{"num_key_value_heads": 8, "norm_eps": 1e-05, "rope_fraction": 1.0, "init": "orth", "init_std_qkv": 0.0331, "init_std_o": 0.0331, "optimizer": "muon_variant", "schedule": "wsd", "decay_shape": "linear", "doc_mask": false, "train_tokens": 1246000000}
MLP neurons of a small language model. Each row is named by its layer, matrix (gate and up: input weights) and neuron, and shows model dimensions 32-159. Each number is 128 + 24 x the weight over its row's rms, rounded and kept within 0 to 255. Numbers have three digits each. A neuron's up and down rows have the sign that makes its largest values positive.
Before each neuron's rows is what it responds to, as a language model described it from the Wikipedia text at the highest values.

The verb (or its ending) right after a sentence's subject, often following he/she/has, in biographies and histories: was, has been, proceeded, persevered.
L4.gate134:096117159118128127118121141140131102138139126113142116150082134092162102139121125088137129080122120085085150135132118156093114140085128180128122159113141169130142162093085122099143159139121116137134088099115131124102121115086174154114106147136128117154095111150098189163107116112095121126103117142135102162165132143113122124138161164144159165141134145090101098101154118124143116113177
L4.up134:061153113113113128111115134154145090097154124137156113129126123127138118123146149141160111152139102093149111142127103133128154132125146123137119115120182164165149126151124115107112115094142111133172146113106172114168164112097111093118096142125107151157112112188164130079169090116111108096138131146117152142198096149116078132156132092123167117144104148133130101180134140088092112142148

Forms of be and other auxiliaries right after a sentence's subject, typically a person's name, as in "(born 1959) is an Indian politician", "the couple were", "can be".
L5.gate256:120126151153146141125167088102195168105123110110136149141124151129129112121114154096110123115137107086133093091120126103083132149155129130141095126142154121113138123152117120132112136150129152131121125116120118166065151122137157127144158149129107144110167109133121092139197163141127112106120105130122157137166111130164121119164178112139139113082129131139134096143137092117121116137133
L5.up256:144192136131139121145144164113089106123171176095118122166139158144148119135139147135141131135083132106146071170132122121118107151124106124126115105115115166151127131093089122138081091151064142137169152137107139115122145166155134111077089109112168143136136102127142153128136123176133133070085140149102145180151108170131105147104176165144138161167137155139126143149112134170097098156120

Month names inside dates, usually before a year or day number, as in "In April 2004", "on June 27", "18 October 2001", including abbreviations like Nov.
L5.gate377:152100131077120127116133128104128131137171125131134143138095052145128120109097144108150137138150133140089189141133131146150073100141070143114104130130124127119127140128123112088140136099137119125042140110134084107102136112118102113097110138132141170150147092159127137147136097162120183125134138110130068152137105117134113123126098104125153151136110098160150117125142127142073109089114
L5.up377:133183150069123136119103146158143149140117151128160107131095071186162139137116117102121160180145126134138147164104151115139085122103122144139119130151068135163077133187151167143170131129119127122124198148127138128105184129129104092143142128147132140138125127116141137098143135109111109136086176116107147098144141157139158137111152098126104152124129156170118136158169115187120172122103

Punctuation that ends a title or leads into a name, mostly subtitle colons (Warcraft: Cataclysm, Rocket Singh: Salesman), also list dashes, table pipes, commas.
L6.gate450:151117078164117135149108109160108098176143152113156084143101118099120134124164135117173170122120129131141129150172121126095136094087141167157136126159100124175127135110121079139133132156107127117114154100183187120146146146119121109150145105124159152137097121097110125143163107133112118105173125153106123140115102111122125142120151139109125145125127125117124124123139135128169164203144
L6.up450:139142171126164090117193124172114117156121152106126153114158155087145155119180130109146125145127137133150149188105117128176122144162116135116128106113105133110110090125128109143120140114082129134110080121142121139124147177103168119096105121140104140130143114110133144112116093120131130186171150114165085127151117121150128132144145133119109145098128102141168117192110105164124117158090

Month names inside dates (birth dates, release dates, table entries), such as 6 November 1951, on October 30, 1954; weakly some digits.
L4.gate161:104131151140124147096119121118124121141131119165187136100127116090165067116105173125141099135136108089125126140117078112103132115116100107083145166126107151120157117137092149135151143161096142173115168145127094112143152153086112131128106151094145120068124115102130085109082136137151103141108112141118132096117141105137163096115130111127179081151134108113112158088169097129126133079162
L4.up161:128103116132103120129134138062101121100139137123141119142115101122098111095095157108115117145111127114137140147152126129123170083156128119114132156159202159127133137101124137146134111109106147139108165115102112088142138153124104179157151103138114146123123132112126142126125115128123154129116135146148144092082102134123130109144123116166109132156148102118106097136115102176128127108137

Punctuation or opening quote marks that introduce a quotation after said, stated, wrote, or saw as; also mid-word fragments like do-z-ens, re-j-oined, cl-inc-hed.
L4.gate162:177122139115135071121139107095167150137089133108133167147107139121148131170111109129103142106129119152145148167118145123158153133107177138149164105135137136125145132075146138121151112134128076162141134160142175123161126151074111120173126121148157148135096144152112148119087090121130112107119102163120135123123125097133126135164148135100138127120147136122111147107126105115116084119151
L4.up162:142156118148154118137149115110113120119121130099114117108087127117143180153135143136137153121133140114097111142136125128124131152117133160146121109125127147154136127125139127135147125152135116141132131130186142097173174148087156103186122109109182143156071110152164113131120100126061130151146084143171101129110172099087119122188118173181145138079129135152042091083095109144138113128134

Final digit of four-digit years (198-3, 197-6, 201-7), and "for" after known, noted or remembered in biographies and reviews.
L5.gate1162:184155148123129104141133120120117090160151094060161155093126173138152129125169132135109123143119115142135092133166133134119127165090113147159102154095123108127097119156105086142130117121143133113110129128152142102140170077097176161153129114177149115127124175152149101148164114136142144106126126076184139186153150175079148157127133150165106120111137087122124105134085131137123160121134
L5.up1162:139171144138055134119125105113129140119097140151116103138140141127133151115153133170135166183138110120112082141146151118087152121118133149140146151115142125113119105144099108115131127157088124101115137149106122132146155128054132147158151108077182159129095136125120148125164170126129096135142164126141128143125093138132105095068111123173110136163100110116136142117123105104161124120116

Main verbs or copulas right after a sentence's subject, mostly was, became, were, seems, which are about to describe or classify it; also ( after a name.
L6.gate642:148155088169135133082134119127106158112133158111173129129121134115115117118133128171082151166149154147106167136132103070138098149138124117140071126130113128145131168123116119141128099153132157118149150153107099146152105160126149158124139142161136092117124140133154133144155116118126134125148169122164124092107114137137134172113143098129135089165103135141111140115114137157146113180157
L6.up642:102140126159161076102129081149110133125137155139154106073137168105126149106168105137148130099109147149141108119150113141130113162151090147113108136120104116149146113139125106128125102103138169162125134109096109140145108104107113170099131108148144098107108157134115075133156099129151136100135149119153151109111110177158139160147112153089089125136097119170121110152131163101111105117127

Final token closing a time expression in narrative, mostly a year's last digit or words like week, year, day in "the following week".
L4.gate962:123088150105138096097086115109114119166172090132098159102141103102112116132120122103121147145117115132131075162100129130109112120087088104145109165100143167122125115172114171111131095106145111138102164148193103157133115138123169137146088125169142126138154126101137133122153126155120101155133131153102154109127100135095123112171115157135123111114149118119127171128115136074108143147138
L4.up962:127138143127092128146142126111104066117130115145110130137120134170126117149144099130165118130163074169073136125157088182149113168141105150119099127124140121086137134131086172120133139139102137159075140143111127100163137137133120182119164100098159139110131136120146129119096184124108110109154147141114162099136157145062136116123164142099129084135102119124120116104097098112120131132136

Month names right after a day number in dates (24 September, 3 March); also mid-word pieces (Par-ach-ute, log-istical) and verbs like won, seeking.
L6.gate606:176149099110110152126139096141144128098139086090129136176120127139171109135099142150124128147144119140110093163153142147095153200116127132122084180119166113115126156147123116120118102152133144124150092112131145127122140118152084138187157129111119123119135107143099113143152100146119129153094122076129079135122126129053120124155119096149097114070142107135118119127108126126134144101134
L6.up606:150194165079158133117129165170113165177107125161181133150112154132116137123129156105129142135137177112137098120098144139132129088155075085121134165112138129100138134128133119137101114145143167122162125148146131168150141142143109075088120121131176097154093100086151143164143108130132115125158114139123131133154131131135125137120092114139132108147142071136125113106125154149185117146155

Colons splitting titles into title and subtitle (Soledad: The Prison, World of Warcraft: Cataclysm), plus later word pieces inside names and technical terms.
L5.gate575:135143148103118131113133089125160120169107124069100126123126142124137145083132082137084093091111092136106159163112137113175093160132086127162126140159072161142101117131151127167137123119108139143079157098162138139176145140092144131131099091150129120157101136104076148119139101150092108115165119139130186134091146153090163117114174115188121146090152122132154130077127153116100140132129
L5.up575:136135115137142162137129178169127108135141118144123123111150105126117102171147124119114108121141080119090127123140127122122142161118121141167133123141130106146099116127153123143133144161143134118118185135121143136138133167107089112127185173147090124127126147152100154084109147111093077167118154143119153117126089169091127115110158140141127129120117149113122133094115154120116120140152

Final pieces that complete a word split into subword tokens, such as the last digit of a year (199-8, 194-9) or later-al, asp-ir-ations, Val-our.
L6.gate624:134164091083126102100136098166169133155137122152141141129071116145135125130121123108141125111155128103097119104164088111121125079149131132133120128119150134168129113110150112133188134102111134117133167164144149142153141126146123108185124117116116157136137098136081107073143135108123130151086169156126172130100113118151084084115086126132137140146130114147082116131155138144157114153132
L6.up624:129112130134086124122158112086131135167130100171139162136071136150116129130145125139102118152128138129149152144102090084141138163119158139155158154109125124163150135095173145127113119070127117115082144146102165131154130118096106142096136113141138108153126136100119095119134124141137116132103146142118136115126169124154101137153138103137116109121123174185107161114113113123100157109074